python train.py --num_hidden_layers=8 --hidden_size=384 --num_attention_heads=4 --num_key_value_heads=2 --head_dim=96 --intermediate_size=1344 --vocab_size=32768 --hidden_act="quick_gelu" --norm="layernorm" --norm_place="pre" --norm_eps=1e-05 --positions="rope" --rope_theta=10000.0 --rope_fraction=1.0 --qk_norm=false --attn_scale=0.102 --bias="none" --tie_word_embeddings=false --parallel_block=false --init="trunc" --init_std_qkv=0.0337 --init_std_o=0.00842 --init_std_up=0.0337 --init_std_down=0.00842 --optimizer="muon_variant" --learning_rate=0.00735 --lr_mult_o=4.0 --beta1=0.95 --lr_head=0.0188 --max_grad_norm=1.0 --warmup_steps=200 --schedule="wsd" --decay_fraction=0.745 --decay_shape="linear" --final_lr_fraction=0.05 --batch_tokens=65536 --max_seq_len=1024 --doc_mask=false --train_tokens=364900000 --max_steps=5568 --dataset="wikipedia_en"
MLP neurons of a small language model. Each row is named by its layer, matrix (up: input weights) and neuron, and shows model dimensions 256-383. Each number is 200 + 20 x the weight over its row's rms, rounded and kept within 0 to 999.
A block is one neuron, or neurons of one layer that tend to fire together. After each block is what it responds to, as a language model described it from the Wikipedia text at the highest values.

L3.up664,184,227,208,225,206,184,250,215,203,190,194,187,258,169,166,179,224,227,187,189,207,176,163,191,167,174,205,208,168,200,209,199,179,176,206,214,215,223,190,212,179,190,204,157,186,213,186,200,190,239,181,194,209,210,199,202,194,192,178,187,207,174,197,211,193,210,188,176,186,184,209,184,197,197,197,187,165,202,170,220,180,188,199,215,172,192,201,206,222,196,197,202,176,211,188,177,203,195,177,191,196,203,195,206,176,211,196,204,175,167,149,200,209,176,199,234,197,228,190,199,190,207,214,232,213,178,183,179
L3.up985,215,181,213,202,217,180,231,205,177,190,205,222,142,198,224,204,158,220,175,224,204,215,212,204,206,190,205,205,165,234,218,192,201,204,150,173,211,202,196,179,226,208,231,207,199,189,186,199,224,228,208,189,222,206,198,189,135,203,181,234,214,238,181,212,201,209,194,229,211,181,210,194,242,167,208,214,164,205,235,202,224,153,238,208,207,183,228,248,190,173,187,217,235,199,188,193,239,240,226,201,185,242,190,217,199,196,192,210,212,197,168,198,185,190,189,190,211,204,199,205,188,191,239,215,171,202,195,185
L3.up1061,226,211,230,205,234,214,181,230,237,183,205,184,184,203,202,180,186,213,187,206,180,205,167,211,174,204,201,208,215,199,224,185,172,175,174,195,227,211,216,184,181,200,204,204,236,237,194,204,229,215,163,188,187,183,175,215,175,148,192,219,173,231,221,204,184,227,167,192,199,245,232,210,205,194,211,192,186,204,181,225,223,163,192,211,201,188,229,198,221,214,183,242,214,207,198,198,186,207,199,188,208,189,241,204,198,184,219,211,167,217,175,233,216,207,208,232,194,199,214,224,161,196,219,198,188,180,217,182
L3.up1092,218,203,179,222,194,180,185,220,174,209,199,223,202,139,242,171,211,173,191,234,205,223,206,191,203,175,186,168,217,206,185,202,189,205,194,184,200,196,198,200,229,195,181,219,236,234,203,176,244,176,199,187,219,229,222,217,219,216,201,201,208,208,203,211,181,222,185,204,204,190,206,167,192,190,195,173,211,148,182,239,194,187,234,189,211,194,194,209,199,206,205,202,215,226,244,196,220,217,215,223,196,185,211,190,186,203,243,204,237,192,188,212,190,151,184,164,193,168,186,219,232,201,194,211,193,175,187,202
Description: Commas (sometimes "),") closing a noun phrase in expository prose, before an elaboration or list continuation such as including, with, where, or more list items.

L5.up176,222,246,238,174,182,206,222,211,204,181,218,203,178,166,188,196,174,205,186,224,216,204,224,220,185,192,203,199,180,216,202,199,225,219,181,176,175,203,190,198,221,205,163,194,212,244,205,198,223,186,213,236,211,225,245,206,158,261,199,232,209,193,199,192,186,219,191,156,211,203,227,214,190,177,162,192,223,239,176,166,215,165,212,209,241,192,147,229,217,181,148,214,183,198,200,186,190,221,168,186,205,238,181,172,202,192,207,218,216,191,203,195,198,174,150,180,192,227,206,201,213,203,217,194,190,170,205,214
L5.up433,216,183,242,205,215,186,206,205,186,215,194,204,174,160,199,181,192,212,176,225,188,218,229,203,200,193,202,184,240,203,203,201,209,206,190,177,198,191,190,223,230,199,185,216,176,183,211,191,201,231,215,214,188,243,204,187,201,196,188,218,227,194,217,201,166,202,207,226,201,202,192,177,166,198,189,171,171,225,243,174,188,168,208,187,211,181,178,249,187,202,200,197,210,184,218,197,267,212,210,193,161,212,196,218,197,187,195,202,190,231,223,228,200,183,211,182,216,221,202,220,181,217,192,215,180,219,210,195
Description: Commas, rarely dashes or semicolons, placed after a complete main clause, before an add-on such as and, but, which, with, including.

L3.up228,181,179,201,211,192,216,195,166,182,211,226,161,190,213,186,179,192,218,157,177,188,212,176,183,197,174,176,211,194,145,221,215,159,198,236,167,204,219,204,178,222,207,209,163,218,182,187,207,173,215,191,203,181,184,203,207,220,199,185,202,210,209,216,178,197,199,175,193,209,188,193,170,193,174,211,186,243,154,191,226,182,204,166,209,214,199,216,209,215,203,195,178,200,209,218,183,200,192,198,191,228,232,227,208,205,203,235,200,193,211,197,236,226,207,235,192,172,209,201,189,181,181,200,166,213,181,192,185
L3.up272,196,210,203,207,155,207,196,186,209,215,222,193,198,191,210,212,203,227,171,185,199,173,221,203,173,175,226,186,215,173,206,180,221,200,174,179,223,204,214,197,186,202,209,208,183,196,172,205,212,241,164,202,224,204,190,217,193,215,236,225,177,204,248,163,201,219,187,203,221,204,207,198,174,178,175,195,213,196,218,201,173,227,185,197,215,193,231,191,207,216,182,152,153,199,223,173,210,210,219,174,172,219,216,234,192,237,196,252,220,178,199,202,195,179,190,182,218,169,205,182,207,185,205,197,221,226,189,206
L3.up1259,182,198,245,194,168,152,231,178,192,208,226,201,218,209,191,188,205,208,187,204,187,183,155,198,213,205,190,212,214,202,193,176,199,254,211,199,173,182,219,185,191,194,229,195,205,190,177,211,198,253,216,193,191,155,164,190,209,199,214,211,198,208,229,217,221,198,183,216,169,195,208,219,186,187,216,220,203,227,233,236,237,164,201,200,200,198,206,177,190,221,151,203,218,223,205,156,222,180,209,202,216,201,202,202,241,223,215,203,201,163,228,212,227,191,212,225,199,182,185,217,200,182,211,222,191,212,199,214
L3.up1281,222,179,209,216,184,184,222,198,224,197,189,186,195,250,210,215,194,224,170,187,207,212,197,167,175,202,198,187,196,226,185,193,188,242,195,214,186,206,219,218,204,205,181,216,214,173,182,202,162,180,199,205,208,147,169,215,171,213,178,184,170,177,245,143,200,213,185,209,201,211,182,168,166,188,186,221,191,195,199,207,201,200,217,227,187,206,215,213,212,165,208,215,191,166,195,202,211,208,234,180,228,256,237,200,247,202,196,210,225,169,212,172,190,192,206,188,243,200,177,214,198,195,205,214,192,216,179,185
Description: The indefinite article a or A opening a new noun phrase, often after a date, comma or preposition: "On 25 March 2018, a", "by a", "released a".

L3.up319,149,189,176,194,187,225,191,232,189,215,181,253,192,217,218,180,197,173,208,167,173,179,201,192,180,141,252,218,197,180,215,235,224,218,183,214,184,218,211,204,219,186,217,211,190,216,186,200,202,200,206,183,212,198,195,240,222,183,207,202,214,215,177,206,216,168,205,231,220,230,178,207,197,245,213,178,183,224,178,209,201,190,239,223,200,209,197,209,218,170,198,207,250,183,211,201,209,183,226,213,233,218,179,219,183,216,201,183,192,196,219,199,202,160,176,202,169,203,188,183,201,221,208,175,212,189,196,188
L3.up1139,176,194,186,249,216,222,201,204,171,197,209,212,178,223,146,236,182,199,173,222,195,236,195,207,207,204,197,209,207,173,186,188,173,183,202,201,216,241,199,230,206,213,211,222,225,223,243,201,194,194,176,197,178,184,199,204,195,190,177,198,197,184,216,198,178,188,225,210,197,204,205,222,210,215,185,177,170,172,158,238,221,190,224,184,193,182,207,184,208,185,193,221,202,178,206,191,195,210,202,228,190,203,209,228,175,254,217,206,216,169,213,203,172,208,192,184,201,230,152,238,178,210,203,176,169,177,197,207
L3.up1253,230,238,164,235,220,226,208,209,199,219,192,177,193,216,226,199,243,200,160,202,184,200,211,239,188,218,205,178,165,191,211,216,181,202,189,179,195,175,196,207,205,189,219,201,186,194,213,161,212,205,193,203,235,187,210,227,224,187,181,205,213,164,190,181,206,225,195,192,192,229,210,215,216,182,198,178,190,206,207,211,193,217,177,219,228,199,187,208,174,179,201,181,216,222,204,172,191,191,187,219,186,219,193,168,183,208,219,178,196,211,208,208,186,165,189,197,181,236,217,180,200,145,193,175,205,221,218,181
L3.up1311,197,196,190,191,185,208,184,191,206,209,232,179,186,156,200,187,221,183,181,227,182,211,171,223,218,180,222,171,161,187,192,204,198,198,171,178,192,190,176,205,211,200,224,199,174,221,170,209,181,185,191,243,210,188,199,185,191,214,227,199,212,178,180,197,192,212,210,223,197,192,199,211,240,186,191,164,217,195,202,201,178,212,174,191,219,212,222,190,170,171,197,230,179,185,204,216,200,197,226,200,201,233,223,163,199,201,206,211,241,208,215,162,138,220,224,187,240,192,204,231,198,191,203,200,186,199,197,212
Description: Pipe or semicolon separators after a number or score in sports and election tables, e.g. 0+1 |, 1–2 |, 1;, plus a few 'of' in 'Republic of'.

L5.up83,217,211,205,180,195,221,211,184,235,221,206,201,177,215,162,199,193,221,184,176,202,219,219,170,185,201,199,185,193,178,177,194,203,203,194,229,258,219,157,176,185,187,200,211,188,236,156,219,205,208,167,208,201,185,222,197,189,230,219,223,209,219,241,183,206,206,210,224,196,202,208,182,193,174,182,198,199,217,199,200,219,209,209,201,179,207,258,188,195,194,205,204,192,179,176,184,216,209,220,187,196,198,208,230,170,210,221,196,206,200,209,194,227,179,211,184,216,209,200,218,203,196,198,198,196,164,187,205
L5.up896,196,189,229,197,204,198,212,200,238,201,175,212,174,219,169,200,207,197,201,191,227,178,172,189,223,173,175,194,168,208,226,233,200,218,198,191,176,233,203,201,182,212,188,174,226,171,210,197,207,222,207,175,227,203,212,184,203,227,219,207,181,226,206,149,198,184,171,226,196,210,207,211,207,198,201,184,242,166,201,228,231,210,196,190,196,195,220,213,224,205,210,221,199,192,242,197,197,231,209,197,205,181,206,237,228,221,208,180,233,202,152,191,205,213,190,217,189,214,194,220,183,174,160,183,198,195,166,182
Description: The article a starting a noun phrase after verbs and prepositions (led a force, file a Form), also in titles (I Care a Lot).

L2.up258,208,193,218,226,188,203,178,181,226,199,225,193,234,180,162,191,209,172,199,174,226,176,229,202,192,192,219,189,173,185,194,180,182,197,215,174,220,262,229,212,213,213,216,235,213,178,202,173,196,224,233,232,218,182,202,199,191,239,188,205,185,194,180,194,220,193,209,207,200,187,181,189,189,198,201,177,181,187,208,225,221,220,212,200,199,198,163,196,209,218,180,181,190,182,184,195,225,201,235,196,162,208,205,179,184,210,209,182,248,191,233,243,215,209,172,191,216,194,166,196,198,184,265,200,204,193,160,175
L2.up418,235,204,204,217,196,218,171,200,185,224,212,218,209,234,194,206,189,218,213,197,221,210,222,163,210,199,204,178,189,213,191,190,200,182,205,181,227,201,200,167,225,200,221,222,182,200,184,191,221,237,198,202,182,225,241,172,186,226,182,206,200,193,237,187,185,219,208,204,216,249,190,188,182,212,199,181,185,219,224,233,205,211,186,197,208,173,171,201,215,247,185,206,233,184,217,182,246,204,197,203,217,225,203,205,202,200,223,212,224,164,206,204,213,178,190,199,220,218,204,183,192,221,206,207,174,210,170,210
L2.up491,234,195,199,226,181,193,201,189,208,226,212,225,212,204,218,206,202,177,191,190,219,195,212,199,200,197,211,226,205,219,205,177,169,211,200,203,254,216,196,139,199,213,215,225,198,183,149,197,226,211,200,190,192,190,182,222,219,200,220,216,173,185,201,210,203,194,167,203,233,184,220,193,242,177,178,174,220,236,189,185,154,218,199,207,194,186,204,210,186,187,177,190,193,206,191,201,197,213,193,151,199,214,170,178,186,188,185,217,206,168,182,189,242,191,176,194,207,171,213,173,178,161,189,182,206,213,217,179
L2.up674,211,193,182,173,212,210,230,182,238,229,260,196,185,189,197,178,200,194,194,202,192,231,217,196,219,210,192,162,197,188,189,195,209,196,185,177,227,245,219,177,199,184,226,204,211,227,194,181,197,213,183,174,208,196,208,186,184,221,201,207,208,185,190,210,165,215,193,205,230,179,159,190,170,193,202,195,238,221,190,214,233,207,196,193,194,161,206,227,181,182,202,172,210,233,195,199,193,203,264,194,204,216,211,200,177,190,183,201,201,209,164,209,217,194,175,220,197,197,195,224,202,200,189,207,175,186,206,219
L2.up857,185,195,193,211,209,237,176,232,213,168,160,143,229,227,195,170,226,197,199,203,186,178,195,195,204,205,181,190,201,189,210,197,196,185,185,160,212,189,226,190,194,208,226,174,194,217,192,194,193,229,185,219,200,198,166,174,204,185,209,208,213,207,201,191,175,230,187,237,197,211,199,170,210,200,181,209,195,213,187,218,176,237,212,195,211,225,216,205,187,193,188,238,201,167,168,198,182,198,195,193,197,218,158,188,199,212,191,176,232,167,211,176,188,195,192,216,200,210,205,210,170,209,181,232,201,198,191,226
L2.up1039,188,172,231,188,146,194,215,189,195,203,186,208,160,212,155,218,221,238,210,219,205,162,212,193,185,195,193,211,199,216,230,178,200,169,208,215,207,188,203,199,250,218,196,179,208,202,203,200,212,215,187,175,191,207,190,206,190,176,221,237,170,173,193,216,168,230,224,197,204,192,212,209,180,215,181,190,154,192,205,215,223,168,209,216,187,167,195,184,204,197,185,204,228,168,204,185,216,194,226,208,203,219,192,184,218,219,195,197,210,210,171,158,236,193,214,218,228,179,197,207,190,174,216,217,189,207,174,208
L2.up1183,206,228,232,199,209,194,235,180,208,226,194,208,193,238,191,188,172,209,192,193,248,210,186,208,197,179,157,218,194,207,181,233,187,222,196,193,231,203,189,190,222,203,232,235,192,200,204,212,212,183,161,225,201,219,174,198,199,187,217,228,205,199,190,166,174,199,192,206,219,222,236,219,193,236,177,212,201,177,188,191,194,212,196,172,196,227,187,191,172,216,205,187,193,197,225,187,213,216,175,214,157,207,208,188,193,209,201,257,249,215,174,202,192,238,194,195,229,202,204,213,212,151,202,218,222,179,198,197
L2.up1208,238,184,180,217,214,175,186,180,194,187,205,197,191,165,219,222,190,206,222,195,200,177,191,189,186,192,204,222,205,189,201,181,175,229,208,214,207,165,183,186,177,210,203,217,182,208,208,183,211,196,187,228,222,198,172,218,204,177,217,194,205,193,239,175,219,200,190,235,203,179,181,217,187,185,155,235,157,216,235,188,234,195,180,179,211,182,190,232,232,208,181,190,180,203,203,171,212,203,163,212,189,221,193,197,187,218,164,218,192,241,180,187,235,200,173,179,206,159,166,225,196,164,194,206,184,173,177,197
Description: The article "a" after prepositions or verbs (through a coup, with a record), plus capital initial letters starting headings or words (Astra, Audience, Pittsburgh).

L2.up87,218,192,191,175,188,187,193,167,206,188,187,220,194,205,154,200,214,214,217,214,212,149,206,205,190,196,198,205,212,208,199,186,196,211,200,240,241,181,194,184,211,178,183,188,164,189,226,192,212,176,181,234,241,186,202,191,202,183,190,203,209,200,199,211,188,200,186,201,213,214,193,181,185,196,184,203,174,188,168,181,189,170,191,201,220,209,215,204,184,219,192,192,191,238,192,196,234,204,223,218,196,179,169,167,168,204,170,212,200,157,211,204,193,167,206,201,209,192,216,216,233,189,186,202,178,218,195,212
L2.up310,200,165,211,182,177,220,220,208,212,211,189,196,169,202,198,195,202,205,244,207,192,206,178,184,203,168,171,193,182,203,170,226,205,196,195,205,195,213,220,203,162,231,249,185,212,204,186,238,220,224,213,192,224,236,225,235,236,182,207,219,226,199,229,217,199,202,208,246,232,193,201,232,177,229,228,189,182,194,202,214,223,192,190,240,219,233,185,205,204,210,187,176,226,204,207,203,232,188,209,206,206,179,206,230,192,179,211,212,213,208,171,187,182,206,220,177,175,179,193,204,206,189,186,204,207,191,189,214
L2.up687,163,212,221,175,186,238,165,227,198,221,225,210,218,170,204,195,179,194,194,209,210,234,253,199,207,153,192,203,200,187,182,210,140,184,194,222,215,210,198,186,189,172,177,190,212,215,233,193,196,219,179,214,210,191,232,217,200,202,165,198,204,244,233,178,178,224,234,160,191,192,199,195,175,160,172,224,185,194,147,210,188,193,236,187,208,204,225,215,183,240,191,212,178,213,204,210,203,196,173,218,204,231,215,203,179,188,174,213,179,247,199,186,199,210,184,199,195,193,185,204,233,180,188,212,198,153,175,207
L2.up758,176,227,216,209,195,221,195,236,186,203,216,224,194,179,216,193,199,233,160,195,189,171,214,182,186,185,179,210,209,200,171,191,189,199,190,185,241,204,195,241,206,172,207,200,232,189,249,196,234,180,229,202,177,262,206,231,183,206,183,186,204,225,179,180,172,205,208,200,174,214,210,190,194,209,182,180,186,186,199,210,199,168,200,214,168,191,201,215,180,222,186,223,192,227,210,212,179,234,228,216,177,230,197,193,214,211,157,176,182,170,179,193,192,182,191,186,203,206,213,210,179,218,189,205,201,205,198,174
L2.up912,211,200,201,218,199,219,224,215,211,193,179,194,183,206,202,208,195,218,169,189,188,191,194,201,161,171,219,215,159,197,236,218,174,204,191,211,218,208,191,196,224,194,203,205,221,196,210,189,230,221,218,196,176,220,166,205,198,188,200,239,241,216,215,199,193,182,177,185,170,195,197,209,174,216,222,156,198,190,204,186,251,195,222,191,186,208,200,213,199,212,221,214,206,196,207,217,234,132,243,195,159,239,183,164,181,191,202,231,178,182,209,181,211,193,188,171,219,177,199,218,163,205,219,188,235,212,177,175
L2.up992,233,210,223,208,171,175,171,225,201,180,195,203,187,196,174,189,193,202,223,212,218,223,237,214,156,211,219,196,179,212,183,186,207,224,210,175,210,197,174,195,243,149,197,194,187,228,192,216,190,216,190,195,174,212,200,217,212,191,182,207,203,236,213,174,199,218,181,218,183,212,247,194,183,175,173,178,187,163,189,215,229,204,239,192,191,219,198,203,176,199,207,179,215,171,175,215,207,189,217,192,193,197,220,213,185,203,198,213,201,207,196,175,195,199,209,205,194,195,179,224,188,162,210,178,226,205,196,200
L2.up1110,183,210,225,180,156,183,219,204,190,197,175,242,189,188,206,203,198,191,161,225,211,214,222,200,213,210,197,207,190,175,236,185,242,200,209,169,211,211,205,210,197,167,202,187,230,213,219,189,187,211,251,206,200,214,163,184,167,204,196,230,178,211,215,190,201,200,188,184,236,211,185,220,207,173,191,220,166,194,190,192,225,186,202,229,182,202,176,238,175,196,173,212,198,225,184,222,213,198,208,199,204,206,208,213,197,193,163,180,158,229,192,210,223,185,220,211,193,199,226,209,162,218,204,191,188,220,213,192
L2.up1186,178,208,182,191,194,205,202,170,217,186,188,208,212,178,189,217,231,220,189,221,206,207,233,181,164,189,212,184,213,214,209,212,226,185,184,198,188,206,238,169,188,188,212,212,208,194,221,189,215,199,186,225,226,220,181,195,235,191,173,204,220,211,176,179,186,213,175,236,191,235,193,165,191,174,202,208,227,177,219,175,198,180,188,216,198,192,229,216,155,224,213,197,202,194,201,201,230,185,200,203,189,205,170,173,171,191,209,227,191,213,177,220,227,157,194,199,200,203,197,224,202,197,210,178,183,220,179,224
Description: Commas, sometimes colons or dashes, ending a complete clause and introducing an add-on such as including, with, but, where, or an appositive name.

L5.up964,206,225,190,160,177,232,202,198,204,185,172,197,201,212,212,187,190,162,176,169,174,185,208,192,199,198,219,240,220,195,235,218,198,204,223,174,214,203,212,193,204,173,223,165,206,203,177,209,208,228,193,218,217,192,201,220,188,219,235,190,216,206,225,202,211,202,196,188,186,202,212,177,193,192,178,181,235,173,171,175,198,170,227,207,203,204,203,171,150,202,212,175,217,214,224,223,174,207,212,204,174,241,222,190,185,241,189,231,193,162,209,206,184,210,174,222,216,191,179,185,211,175,187,213,205,205,191,204
L5.up1157,193,189,228,226,229,216,213,185,209,190,250,210,211,194,193,169,199,195,183,160,218,183,212,237,198,192,203,164,234,198,213,217,163,240,202,197,214,206,207,183,210,194,220,178,190,220,181,175,209,227,235,196,215,136,200,213,192,201,205,210,190,189,235,204,203,162,213,169,177,213,223,169,216,200,208,228,218,165,199,172,196,184,208,210,223,190,201,202,156,206,180,188,208,222,203,177,220,190,185,186,207,192,216,220,182,208,220,196,178,183,172,181,232,189,182,162,170,199,200,176,203,184,191,197,174,219,206,214
Description: Pipe separators and blank cells in football and hockey stat, score and squad tables (before MF/FW/DF or numbers), plus sports-career prose words like "a substitute" and "on loan".